Part of a small language model's weights: MLP 1344 GeGLU.
MLP neurons of a small language model. Each row is named by its layer, matrix (gate and up: input weights; down: output weights) and neuron, and shows model dimensions 48-143. Each number is 128 + 32 x the weight over its row's rms, rounded and kept within 0 to 255. Numbers have three digits each. A neuron's up and down rows have the sign that makes its largest values positive.
Before each neuron's rows, "fires before" lists the tokens most often just after its 100 highest values on Wikipedia text that the model never trained on.

fires before: "\n", " ("
L10.gate393:128143193116105149177107105180120165083133121132127142187156109134156102139113163105105061149120137162181121143098127108155124087077113102157171118132145179156151116093126151179105122168125106152098130125130120095108121074141109159109130101150162124084113098114137139129112156109125116141
L10.up393:128202094154116168073100150176141129105144145091159145124143129101122155060153136074150178147107166156155188115100151129169123181126126145095164091154114128121162121074148136178087169077167082157158179125066155181146120083095142191105099129109084094145095103098143120150177139104181156122
L10.down393:188087153131150121135127087149159094111146161085147136169121116080198167123106152119191155089131140156152131116086125092141100147140100145168157170119163120180168132153116114119143191079168182149112094089129148131108144128118143092113116150092142105108147177128155153133102105154160122089

fires before: ".", ",", " |", ")", " and", "–"
L7.gate811:133162152154098149119132116147163139128056083092127138108067156144108183142171116145106145102201145131128147139092154070160167156061142157181099082109117090083094103155136142124202136167138154162212116128141072140110133156140104155137191108111122126123200096171135079121151166135146160091
L7.up811:101104169177100127101155124129099100175056120169114143148165149101160144172180086129077073121144157104149176101135154072095095133100180130113099172102124170093134119083148150135137097125128111120100145165081121147098143117177154116123177179151133107188105085125094110135122090128120126154
L7.down811:090170108116094153223119142179141140167182152071141128151177127115135143122174150161119180153125075132089118138101146163144140127158120167194146120138089044113128188185113126141134127113116133156127115143181128153174126170131135144175118088148152128106153179155086165138172096111163142130

fires before: "\n", "---|---|---|---|", " |", " was"
L7.gate501:114166116101146136061093130137128171149159120115161151206107113123160108134090158133131118095106123117111067105101085158152117060094127060120079140088121119125114154125174159168146107162116079116078146177128060127177093103218142119116117128094181093103150135103099114099126107125158169096
L7.up501:170124096157136155112172086089132134091088095147149175086097165113071106136158156093085091192123109164136129172105146103128125141093165099112156170143103079119173096089159109166097132082185152196094097083095128089130203187118134118142111160123075188167141114092161160106157100125143084096
L7.down501:148117110142143168075155106041113136157110140063084061157117127104113094095129105169136089145151192134109087121082136158169124070147094154131161154132117142118199149174124175167123172108092166143195134117122204149150134125178130155062154157091134106123141128161161136142143165159147131168

fires before: "\n", "M", "s"
L7.gate89:078155136111170131143098113094177126190174172111072198151110115127186149179147135099121156110112121162143094142129159095105135165145125123143157100105119106145131113172211119114156148124148075129081091061095129048079178170135186168138196163163094137116106120062108062142117110087125091159
L7.up89:126147116117065140093161126113132162165155120174117097131201075157101161108137079104140115154172176135111141164149138135093130143144156073170113133179128125169128122103106155158131139113111170114084093179157073144120114158178143174153132161111124176120062109104117079101121185102171111136
L7.down89:162130126163115197058125098159076129144134120114129096096126162083151162158097145112147150170124143119162199166119082161113162111130120195104102145125173142120089114066160162152111106126124175090142123178092164164094165157138122132156153090084104055157122162136104117120134124142144099177

fires before: "2", "0", "1", "8", "3"
L7.gate1302:170189145129114145140094087187174135090116100108098194161152135105133104105119112083176109074125157159152092100154134067092106168105178154153154093137121109108078112077165134093080150155083094146084102125077107158136169094104065115197169136127154098137148177160139059150105171161148151174
L7.up1302:133101154175146111137125158130106151154086121154098140110135148105165084134074122096146137146125166132128142133130131159116120159118118117117099124121109134090152089154175153146143134111125062065154126127185153161117183115118086124139078150022170088157122169169129139167149140154064188115
L7.down1302:105103116148117128120174130098140076118091107075063171161065183149131149121164104124132165073147045091117131080107136083116116133083099089165079141148153116118079124147082133110107124120169130151160113144119146155204138208042092120065144140125109105082103087147111135088198127183124142104

fires before: " ", "\n"
L5.gate936:131168140118100129118203182105159121111156116172124145137091147180143079153100121119149141093165094098129082139105201108123058171158118087125111104119144097146156149154150119161128195085134083128125163180112073148124168135149180099140154110138113158108122185077102111188118130151086094156
L5.up936:162179082103069111131088086084167165146099190134133087127126130133130170133161171202138140102111134136136129139133133094107141110125153114176042166117168128162158159148132071094154159081094111083132073117119070138098160146169148097126180129111142102111098112125129051119108087166138145145
L5.down936:126104148134178128111176119137071110162111084103107195104140156085173104116126126054109129130142146120126133119181155147161191109119098149106122124161098137128127149111168144127145143140134075096188141084089188119130074120109117132094106154129140054160192158071142198070213100130132160126

fires before: "|", "-", "|---|---|", " ", "\n"
L7.gate718:145184077100101118043155129164138145110144138124170123148138139134123143157142153160230099143174145112172135113173129110115106177126155115132152143150133097105124081105140102075069116091159099140142134168180117093158105157118097114143114117173102117155182138204138115147100145079134103073
L7.up718:118140133171161147110095107094163173119120125128139088119151086119129146051095170094087117081065128097105165086137183086163157091166114041076127090110141068132113155155107096153159146134138127138156045142151117156123197079144123148127150077176206132091076144124131107117160167156101110130
L7.down718:173152079134074118167142155159121078150167131155238118092105092140056174165162090204168151141170089192130107156095104110132075165145114124169140141100131099121161065172142156113092097117129130112135199139155148111141112082106087093103170086147116141146161130127140170075098096055110142146

fires before: " |", "S", "\n", "}", "vers", "tra"
L7.gate1206:139127197127110125103134152168142185200164135160154156160090165107118094124131108116158093092113126161100141091155109097088139142175085162135162109146101143136122173106199163116151165153073138140100158032144088141100083131091128158172141091102142168133105145072059066107115174102101073131
L7.up1206:143094103100049160139087152078154139161120135148167105130176047163142185153089127142177147179128097150128169115115105153125095108143085118123138075104084136133115171099127140151139143179115070060102200155119118164137077154199105079133126065145128191119105089122137108083079100125107102107
L7.down1206:163157142117142154113108145144070095076177124155117125143117169172148131137094109097126179112145096157116117124085135090137155135139165061082138143102102145101156166124134136093106117111155134197059165062159114095150115103094153104081138078071147164114141168103122025090153078189091095114

fires before: "0", "1", "2", "3", "5"
L7.gate244:096152135203084154140101107118175168106102100076133178158128105114150099159093166153173155101097110141121156073112158201075119117059103096091150137140187124098166117099163109110138140097153121138123100138127116082147104121086086147184051125173106011097120180168103105127131126139125112102
L7.up244:124072169157100121081112101118130152121069136107145154165064186094149084071076085167090181140101147141191115113120145196122164133102163148112126100129113143138085189129099110128192122096138155170187128171188133142156079114146075098185110124175148096095099151154105120130143119129155137075
L7.down244:109119111108181153133152125125110123149120137111166088149149112079112190169189171141062111114156116091089101125139101046153097153167177108127064123132161126116126144114097167145145133098127126125128141112104189069173111180096085114076178129108127147139144043084134087127163091056119129129

fires before: " |", "\n", " and", " is"
L5.gate1328:130132142121165171165088138180127141183153138188115165150219131087118087145066111140188186127137067076104077162155118056153130140154115127142102143182072120142149171086160126101109134147194117148118087092135183125118163108163158180166169104126167113156095061114126147120184123083159141125
L5.up1328:101108122080093136121096131087171113127091139133089131157193062125126144100165120192170121153112214150125183107124120078140055098156126128179117110159134119121115198152142162153085120135087123132086207166088152149154080134180145155163144130087179162133050169126091114153161149135115089138
L5.down1328:143127135163143156099157149195178135182158131143099116189084134125103118135103125149055154145082093114071077157167090149146151120156125175058147139078104093095164086134099097096155083134147206048147148089138147155090162176134101081131041111113110113152111119095082097101150147086163128041

fires before: "1", "2", "so"
L17.gate251:159171155184110103102138123122159097133111080149086147092082117149084104133129089098174100144076140106153166074124158097114173118115074076146154171092068098141133150162137151079096179173105158058120137052148070130137152110156150108140182107130145072131200141112151154144155134120186127145
L17.up251:106075143127130127116162144156079153119136118182105109130116100112145138086117162041117119156112139095146143077080157135095140138226144112115130152097110105120100209164106126158160117092106119117175119062162107119093066138109126104125172128083115181125188080154124112089156108117191135137
L17.down251:147114066136124162123164120141141138136178120135093114085135115009123118152146202088098122150149118114109073121102124138142164137140124129183123152143187165102125143087133042141160088144093092147111133121105108171157125149114108112105127146106074127169126124132105112142182140144171047166

fires before: " |", ",", "\n", "–", ")", "."
L3.gate603:166143136101153076167085157173125085119134116112160145107113122082112171110160122072119177190172108131150126122146112153112159128110155134133162133094117118151149107135154143152131030151123101155121176136103124177117133066166093124079140109077139150114167174142096102099107145112130072101
L3.up603:105108128094115181090167114090100120090104096091127105133134123082098105088109108163060093162166170091101093087083070091169131153171130105177158104159141176149131157157155118189128146163124151151074185142080145137098088083145131074130187123185094161070078086086167141145103171137165157159
L3.down603:150095146121086119119163125154174185134113137157133136162133154124179101167075119122153118098087108154099119138125098151120104137118119140069107109090121112129142132134122119097164185083129187141125081104160104117118138139103131145129066129145143079204140094192078138124131106142142132140

fires before: "\n", " |", ",", ";", ".", " ("
L17.gate447:123120134122121180098108178105153129120132156109126142147088145118094121129142187153104102124132154144176146193123147127097149134114134106105090142142151079091153170162128158131137139096126118116137134185112139149151129137161112164108156112083158168077120108147159085173132067123128136089
L17.up447:114174135158164099142097140130168093173147091043105132146117073138130157130160055148107137132152125118104161130115116076125179120047108125109105132097149127173141105114114147132093083101173146068181159088142151125139130084118189113082180110082114149182147135105137085066152063166160155137
L17.down447:108143163133093157156109127192142153132132129145164089141107081106143202089108123185160112134162145168098192141135101099179069128121119171160051173126106120076167083169136129153112185077148129139059128133119145159182169152126081135113150113130117115121107120134135117080110152132169070159

fires before: "2", "3", "4", "7", "1", "5"
L17.gate517:141174099159100153187115096165143140110135087117145134131194068137151098157111079116082112149177075119160190109166139157085135140145114156143086096141095071111084151111119179128094117179095070172081118154153167110127121123082093114175115175163142140069115113088217052153127132188146168141
L17.up517:149108101095142130100201114089111109156115150085133113081119163136122100074096142131153201067143070118107173180129138086123113136117125091111073170086105161181166145091199126046122131125128166112134165114119068121165101103134206166136122176079137104064182134129177092105171104103144100153
L17.down517:105025130162129160124155075114129144098106201073099118123179118111125133101124112109091134185204093188135122159151158120133132146172133098153131109159224133088117126175106134138124149126141122115159093146142130100112083156162107134161139129063103114087111187114158078095181118123131133108

fires before: "\n", " "
L10.gate187:141169104121151147139133070160099180125143092107087185159173125163119180154110113084191132143195106133160086163131123170129131144060103125133139176093139186121100107135154093200097131164158083148137152106115091092127123046161182131152165139083159093151138105120107078150115168170176178110
L10.up187:189127095161092123089143118144114145125167106102142145104102174099141141164164153129111127145073092166124123145082152153125083134170137107126098137156108148196145137107130063132076150110138154137099152176087132123122119118115081104117163156146102105072095124158125101107129146128164074136
L10.down187:142141119106176090103103156114173110128133163164070103115152118152122069121079129081152151103114123117075111115124128127114191110071112149129162130058128154150112146114086197145126114156110169135157130127135120141130150160121197122155101115084171106167147113141116232134169139149123143154

fires before: "0", "2"
L17.gate419:109129165092067070101143118143174168106137168157103111147187178184142114135120129118153140113089131151102128119108116184142073123136121164128107186173139151120093148183159084166180126129107111108117103082126076122122141185081105130104101119175118132103157108178143075179099097106155126160
L17.up419:111147100128142121175118157128154075081097160132156144161155127176100115172167101135173080112164084123092079158128094154136107168161164121144068141143142071063184077116156146154091137104085142188147104106146131062095106099086130133136117094154170121151122121056117151141114108045141120146
L17.down419:076130139128139141125078104132146139200117108071113104156200109039161111153129131150073138154136158125125100185106119135126159174197153096063067145121141154117114129110144166095130109112134102193155148166136175180099092152151135120141029096101180152139093100152175140126120115148128140129

fires before: "9", "0", "8", "5", "4"
L7.gate1123:072147113187144167123083173117145181155101126109141099171187083108085095121168093126160077182165153082179127137188118087083152038151108107120161158116155140124201098085175154145140160090159082101185103128097119154080103111137157232139119116129133116149136153176134172130142129152159162136
L7.up1123:131151132229134141115135127146137165135129133140202125162097137093106124122138076132120109139109105121067168087144162170166207133154101096133103134079144156083112162112113067162146166105105148131097146160117091104136119103085095128123097153162130081109188153149116098147158116110100105053
L7.down1123:102134113043168165158154133152177101139154114091091166132164119095149109127178150151139134106129113124112157123117148141154090156139110117168128098140139135074140146127149166090057128113162109129172047083159130198129075171142141186141116121120170112163124090130123129120146104105166185174

fires before: " |", "0", "2", "5"
L7.gate315:106116169181141139136153163133199133103160120155107150201109164141146158165115134111141127118090051105111110137124119152078103156064084076149149132167135055112140110103141078177095143137128123143135140162144157141089127141104111174110102153206107140137126117161133066174155137093151145132
L7.up315:145083151130151177131121107053133180165107073158116174187139123140058129157153095090155106124103147095181121128114123128090150176177127122100125156147093097119121112159175168132109131158088128071119075096120121111137102135128130155124151087136078124083097117188158096110124107165124020145
L7.down315:085134146182135176129127140222169107192152134136118132104102132135111180136172152216168117179127101158088150149064098181146164133122061109194194068093154127103193077084148101117092111148150152121168142117096122212082059172133137102119121163119151179140205167121084092177138124091141115143

fires before: "8", ",", " ", "0", " the", "9"
L17.gate261:105201167137141107145086111146099135178096121159136072146116060146075157160096078060163111112112124128155083129140112098121129163087153092146108143127134093087110076170079167152144157121113152091139162142164095139184136071108105090122133117153122155065116102123080181145116171184101108120
L17.up261:130149157190158088133102150130125131133087117102092080169105090169109112154155177086118093098108113093083128120091111153178083091118088106128183147127170066132065147123169141185094136073157131112152164146119152118108112142112072142116144125171184161155130187137157118111154111109146154141
L17.down261:069076087118131123159108120126128141156113151116150164127117106148154121172106118162123147152155109146079089082134134112158106142099133126154064064166086157158142133095153098144150122060083149130105122113074022128142148168075167103125120158103114077194172131158082137143119117134145093129

fires before: "1", "2"
L5.gate114:148193124136129165125148144096068181119143173102130125157167104103134102119105164127105146123177095113150041143181156109173170124129111133193114122122124067129139154108116137138094073170164110106130180095169101161135151068115113130154147169140180136141149144122079140112175106118171133175
L5.up114:080118145122096132164115133084093181129146160157150104104055078113069104132147144118103128164124163103091096105133138184090196110152149094101173116105155169090121130113096088121176110131044108138125169125169093096118146114183158148108114120172126113113073170062107151143124108170146110064
L5.down114:122105137128207121168118111195139082113145142140096161125139099176163173140142115113183107123081126140164146149165108143097076118135109132151100133156129136121112117128140132102133143126179055132150133095170157181106132140079116152109101142081110103124186051116165124085213082080136101172

fires before: "0", " |", "%"
L17.gate1164:060139123126138137145085160102171133122189132139149119128176111167077108107094125156108106154170196087101123132169145180078170196141115131115114105155123117075169104090180089113089154129144181101112086099132179172140174179099143166098145106092120116149111161088117126149135122080152103080
L17.up1164:104195082148124172074084107150152154126115127175217092118159102138107125172130056125178102129165053096097123118111124196135161108158084118104136118128192095081170112178099102162129125143156126099117113150108133123153120157162132109154131128151162166145127121115103100163146119157105088157
L17.down1164:062146124147155145134085156197171149150151112130118161183082148073119111148133095155119126102140121126121069142143145150136124123097127039133177140171234141093142121198108117089125133054143138148121047090173130112124132127101117175139140125109125149139154198058137099191147139101149139094

fires before: "4", "1", "8", "7", "2", "6"
L17.gate805:128105071123087146117103105146176145132106106149090148148101117132114125082077059116208169106124088136168182121095077096095134155144166083062071144115149086139170155183213144154109211170151145116092139099118080104143151144143149167108130150110134079127124100151169127087125114143077119138
L17.up805:129053138138131088089148173141115138134115114141050142130169143160210130153139123094119132115152036106177137142137133096101171115178156213108086095105205000102141145148096124163138131146067079136123123100124120080078097137106187110120113106149165144113111104164142167132141084129149151098
L17.down805:125110170118155154137127139123172128150133150122162118165121110000148113094193073137129099140156103137159139161152128122030117123153165159158134129143120093143216152141148121142153166174110098097138128124146147091089103070095174103117075115131160101163153179148126065133116127118107133178

fires before: ",", "0"
L17.gate1118:157169129195126140160095086100192153141148136099114098121103116106106089112104179138124139142140085162129148096094123096098168165101133086156126092125099137134075090158159115106067168155173129138080121160170154095204168126095125190151143147167123142172177128102065156070066173214126131154
L17.up1118:079142151213093141097175194112148107131097102148120161113150084128137157189180107045106097138149175158074128158129144144074095038089183130156149135062106144113196179144198136138124147115151121115129098127127087181101118065102095136173110163124142143125116134207191143208139122138087091112
L17.down1118:179098086131073158072139086159189165201182163163161122182106146165143093117084168106105173123119091148111126135091098125109130104086151172182118128110114158125117085088120097099110126122106166144079105116144114117179111150128213100196119096102153131214137078134075133133129150140199092095

fires before: " ", "\n", "op", " —", " |", " running"
L7.gate390:078097143167128164110092102113186153125125141088101154105145166156124168119116135099094130107099096162143056145117117071139033101197095114139182114103119148140117085097172150180104137106115148146097122112096135099162151125096113173096176143153145141073094115075097086103065089088133141126
L7.up390:141127188086089159137175071129171131158184171094148049152087142078169135170126121160114147117136133064112159199180135133133104107101106163142134171125151131146170145143114117107113162168087085083111108104077129189152152132150119156080114139083075084136151165104111116058150098142182064103
L7.down390:118127145100096161117156152103126124143192126121113114131108132111154118111112115119140126118114135153090175122096145096080118206128174191111098144108152142146095160141131169190119129147149083105161119168101181115101084160108199094106125118076128117074161169122140111108182135120095149100

fires before: "-", "2", "\n", "=", "1", " "
L5.gate1326:112158128101082091081119185078149157106135096151097116135112111118100134111132187106162116121176161126127139108164172090113159134136149129125157105148125134119104095118149073135155078148133146080189088134149097068151089119162073130170117047181145108082174107077162155115106146093126158080
L5.up1326:105117190105162102087063094078131164163142123113124155147118133152102089087121166115142155172121180153158152076081123119097144151125126123120184074120143101151058144109096110125157099173137119163130130137131118127081089111115106081132097081210164069111121130095091150124121141154200101116
L5.down1326:144111136144206131174089128124115131136126145142171121138146150150193179136120087093141137073119151164145142155119135093141032117125105146110146172115111145102133093116127186133137191145158159198115073116150064171148149119110106148102137150175182105121195138168137151112106151120102092173

fires before: " |", "s"
L17.gate1021:168169134131092119122098081154132095158158116109128116149127175126186121129095083170102107141119089129134103144101136121112084165100146123100121183174164144093121063135118123136144176141142159098102074128086121119128180167122138149121132199143149111125102096093093047169111126100092052084
L17.up1021:137121138159110123146166181153064112100124158140131139187115114177145143185115143098119100171122153120112111137138156145085131095163133147156209080169189106150151106105164182168135117099157144096189130104137080139112128129144092134135157120116141099081111148056198162101138152166106161124
L17.down1021:112157100086159141121098109145171156149118149099116125156130173092067094111169175083107127123198130107108166164110107140122200166129139093089123098120202136083124112112113134146144118109173213093185061105088151135102148127122099169144166140131121098126114114191152171161181126181126109127

fires before: " ", "\n", " |", " No"
L7.gate1131:180193097134115106111100199198097163104121126095117152177122152058119169073094134099141148094125087148149121174097064120122113107052146143166097169112106093109150138173133109076179182139103132077183141123139161153106136076151117127105092083119111091092108127152099089084073116071157060119
L7.up1131:109077138126089122094174145123117163073099146113166127166088082118147130111096157135095166181073077129105131091116078175158062159124125148168138071104131130075138077186131117106162176146157154091114110153136135029118146131181149135073101168147138119121097110145158080145117159159175148115
L7.down1131:108132144146153122174100035148166124134142095169082153161183162058116095116116122088174141121156085127151161100183194060138180130108185079059116149125103153158164138073114092153168074141115132178096150151106139103146083087087100098145112059122108088119151105090096162049175137130087111126

fires before: "0", " |", "5", "7", "6"
L7.gate901:135173115095094129107117170151169144111134138128157141163128138109155138143139096152168111081085115162132100141129085172114089144163095125142143080157144107085106130112208096142151196111106173177114155105176126112120116175076073146182173130154113124078141100178108058143136136042173092167
L7.up901:131128147111100134083139134099164134085154069114184094199063154161085174112138089154097140161120158122156090109193173163130150064147133104111146111116125066187151178161109093116160167144067120114088145130122142161101112136148115109129099138134143161114152137154114115171101141066137059097
L7.down901:197090180107114139159102160105146158079157132136128102130116158146138166136114148086192091136102118152116084110140093155122114122178125181167157139183135134152160092099140108080077138116135094083098137159135098130089076128150104106115172161112144098159117095144086142142085136104148116135

fires before: " |", "\n", " ", "1", "4", "2"
L5.gate791:171118097127094186089104173088146189087123157086132160146190152145141150090091136126146092141114073140107078136203189075146059135124115169153085090138131113090164135094112126120088095171191158124091166077095142142133113127122152122116129081146087145097115110130109113131099142166119125102
L5.up791:136171108126084196152191178160101123104160184069109148144121151167117166131163119151138111105163125140141141105162124084154119105164157058129081118114085076133173130137176106159114146179165171166126119132178141179137117154171096080128149142120181140098108163105092090129147134147153115198
L5.down791:159097165106148069107073123136083065165100089222128112118077085079117134158096125159139132147089163115097143145053089144107174086126149176135128118163054157112151123098173133173168098113050131161137096123152144138139172092131072104136135143124142114132133099129092166138165148124157119085

fires before: " |", "0", ".", ",", "3", "th"
L7.gate842:112121156131130124095088156103173187100127054124150116102204162123156197125151088124116108113113157101135148132174102123138133089167109147166143103126110110081165106112138043171157147097161114154146071057103109093099157107099182166131159134171134098074050112139134146133136199069154074129
L7.up842:129139176194161187133066104113148120201126154106132082112160141187115075097179082120182090117162064115100159128093149135112122135113128123151151136108130118065089132122094086120078146138136171115123136131077180126185130073063079140149061167159129130203118151074129110149133089150124109100
L7.down842:148126163135132085098132111118160116136103120122155082096131126133140175150139136190118081152167130164152132086107154128151098131126104155255226159081104138097138085105107124086033133140140138131197087119152151176070134127123145146121146130111132122158112151187167163163073150105142135149

fires before: "\n", ",", " and", ".", " on"
L10.gate562:154126137159102145148113168122103137136083065067160126102077069169168095091165107109161176136117178133114152142166087138023083069084138081175094185083116125105099121114199105108099147111178144119136191149131182153134178100133118098146142073096155137088118074080164151123102072140142102112
L10.up562:119123146140118121150145097101112085122149131077138062116112149141159120102155112166122161175124103076145163169088205143103182140087136080129136181061078168125136061132089129117106087099083179084201113138178153145112070150109096106098155153090126163152147126118086142118168138160185133045
L10.down562:152157121095115144121106082160188089143126169165081137163206167101128118168061099151087139148151068166138113113135150147151148178188155161146164056181135147106128148131057157117119129103104127160111087130175067114148075156121127166105131117219089132108140110127100106138147163092174149146

fires before: "0", "9", "2", "3", "1"
L17.gate1143:157118094175069132158109123109128110171182148131126108091160087107130093128111167132185101131146129096125133080156140082083105155108149119103139137112178131159175090142135105088113128121175178109037163136150102099136108134171052182124131087118190150099084149150111212186081146200131119136
L17.up1143:163157117156134102097112132113142166121138158120069160161093089166175147120151147131164060135139080162127117133117138159138119103137152173126096074124091143140160100124167127203133150100173148116076068091158092116069122135095119136082098129078145173194174088159142098142129116094158149144
L17.down1143:094193200142114144104139136110127077113096133106119160152179115103072125109134150175116064149124120108181173121081117180076133114141101097118145134144163102072150133132115139148135098152173183153139078188105137121113139107103164132125131149144086122164152141152106161159129107107177130159

fires before: "1", "2", "0", "5", "4"
L3.gate958:102163101092099137174148147144137120132148123169125092103152130073122111113116091111050152106158084156087149119205143207128122105142082177113101064083118159091144079065177159110143104142144093093103146123143127160093145169130106136121123086196167135179110112089178139166131178130156109117
L3.up958:127120081137195085138162103130174157112122106180097108082142197136110101078162136138124194109102100122148154128075135129198118166113131164173151143119106153117091106142077119104077139128118153082176133123118147147053106160111133089115172133174106142129159136057060072077150134115091115136
L3.down958:145095158150147183102145079138104194148119142157140126132114152141148096115156115137152124148160162088197101125149057099083133130157134101134076161151208149155142117163107061149173174095100101174169109084124139073182108088119188149156124176051071098104177145111150142084162115117139049132

fires before: "\n", " The", " In", " It", " |"
L7.gate864:160161165122160133115129179062098184106174136137101141123104098148129142152175089053156083145117114106135118144169140121129108149127103119146077112106097120182175100102143187170152152076128130116118144136125113101061167153095193123125151110155126104110105111142141102080106107106123082125
L7.up864:158091179117107107148156129117159175188153113101176167184134094185099148180173154086117164127162142155113124166197146125113131151211110074175086097118170066160131137100171119106080116181131125138119137099097123143114094200097166140165175163175148113077091141099120141097096080082119128145
L7.down864:120163154147131128079086179170113129129091194139111138121097139140127085124090085104104080184118155049077147162073131194116137086098138196084109158112134126116161110101110213154157111079086091156161179093114148133086165118122129126066053109067131152177102106105084089131115140120134118160

fires before: " |", "\n", " and", " (", " in"
L5.gate341:153082105156100195141128113141145175187160109096068143201140095118107127089160152146168084166121122106089129117176152031142116140198115161135137116110096133058160167114164189139073130138118187103089108111108133102137108167113117180108153146147134156110095125129084071089138104127110094122
L5.up341:102125141076146090121143165101158105139092148100132175114101147171124133097092163173126150160173081158173131159133139130144136110170106086105136105159087135082134102117133118163133114133100120120115133097178123122130097127143126161092149143152106103100123080097099094162076164084158190063
L5.down341:191126079126149132134179148161095083121100114108101123109073123152108063094092157080058202079080096106178110081152080182090138093115203140053193143089128152095147105125128147118137123105112200053093134141077126119163111121158126081089124180150086171129076116131118128094132134135142126133

fires before: " |", "\n", "ia", ")", "man"
L17.gate1131:135147115050088139165134120092156132155147118114124142123145123109098061133108128078065197128161149171145171133101143128133165116125153150100123139102125124119100095199131113087093094103183146091073155132154141186137170177140100160121179111087134126095130128103067134114160092099136147092
L17.up1131:074127150149156107090116135120068113085154155144191154179121113164133088110156121084167161154131189103211126100114121157151118099137154140180152135104123143075163174152130151182156108127122138124106115108099156138104103124124120104153153138107126146167078110159094140096135169227092100099
L17.down1131:119132139192093134188124195161150104167130111127071172136158157087139127108138119122132118121106120107108124158125087116127116118132103121135136059136197154103127095198117158064169135150200124119087087140151197132137111127116075097158125122123151137133121166116080114136090078089067126150

fires before: " |", "1", "2", "3", "8", "4"
L17.gate1039:121168103175129125116112164161154111129167053101086148155098110169110141118138111127147159158179087092118177066186143112072093087166196173135108098168193121215089160127143082134116167133058115119134139069123139153127166121100105130153129110130149157156089143050113152095098128158135090137
L17.up1039:098191101125148153102112112101146157171108152168113133116145083157095114141098136140182135103127123192174146102089168130099081145171153179149164147115105119128115106107117085113199170138171133103080149095134060084077083162108122075124043094152114159118106137179056160098154140126161155072
L17.down1039:162119107127128147059160128152088136179172135104117105172126121167158156078100060091156065141143136086149162172149131124146140131124071158094142068101193098090171156093143115125169077126143164135135103155168097103096130155178161175083090137126144171147121108059147128147120182114090076040

fires before: " |", ".", ",", " on", " in", " and"
L17.gate615:115126087129136154178182154134136136157105075175131111227073129150105138085187059140167098102120154116152130136149124085075103087095146098167087115136091098064118093175134090118109134108151187099161134132120113129118156191145131171110168172160092123106102152093087094152097095116106123088
L17.up615:134132053112139134134082120128142126151099119098136183191079111111123137117170125164095109136195182099110119138168135133135176161093172123198084104126168100136181134139070163163106144090167126090171156156146110068076096148127124102094180118152095187114126133108118142154147068171087120080
L17.down615:118097137189123161141099163101124127130162153126111176174154141024154157148097177184155174094183094155147121100072096176102156138140094169132126155078036108126140132092084163171112115105145155137101163100136140111155163145100174122157091165153116155111142124127161138162154068116134119115

fires before: "0", "1", "2", "9", "4", "8"
L5.gate713:128127187115154146094134148104142119115099139180112130059102169180192085123123082171164127166147121176116153162181105223160137153064126212136044133051147152119084163183147133119153158127160142107109160131169136118092146116136101085082075088116097099130133112136117173116152088113134110140
L5.up713:110136123086166085167118198096167107078093093149126172125073136154056063080123177096071110077107186123101148178128154101112147123172159151176066152147119096128121115128148154164148132074144154093164132146143087064144158172147105117096101117171102103133139110119156169127175150127124119147
L5.down713:150150146181124194112150090121066136207113089089150134155203082102166137151135043169125148178210111149142102125121104143119106142129134128090191118063130176135169098095106111120088103120123076131102154171119125181180118121091119187133147109108138160150157101119094052196117094176156131093

fires before: " |", ":", "2", "3"
L17.gate954:130071121181113131076131192153088143121167116162098137144157147173121089145083108180093119085162196112152151134063145110133185135116053126111145113143166157046148128098200150142107126134148099077111095135098157176120145189160163108084141149195171116149146086190071130170119145136113094158
L17.up954:084128116150135121099100168136100134106058175150090164104075175110099132184133130125131110088140086163105085144117106213112150136163124097147162117177189081078118111102079135173103133199132164095161157080146100100075151075114142092133140082175160094114107151094154159149139137133129157189
L17.down954:144141116162172148141081185145178181150146098097122111141168161051137147110139096141071073145134128132180166129084164133121206125125150120083153147128229089057190142130137114138108201140188129123055077146158171178138140116123063148116147164106144113174111101171145147123120159144150105137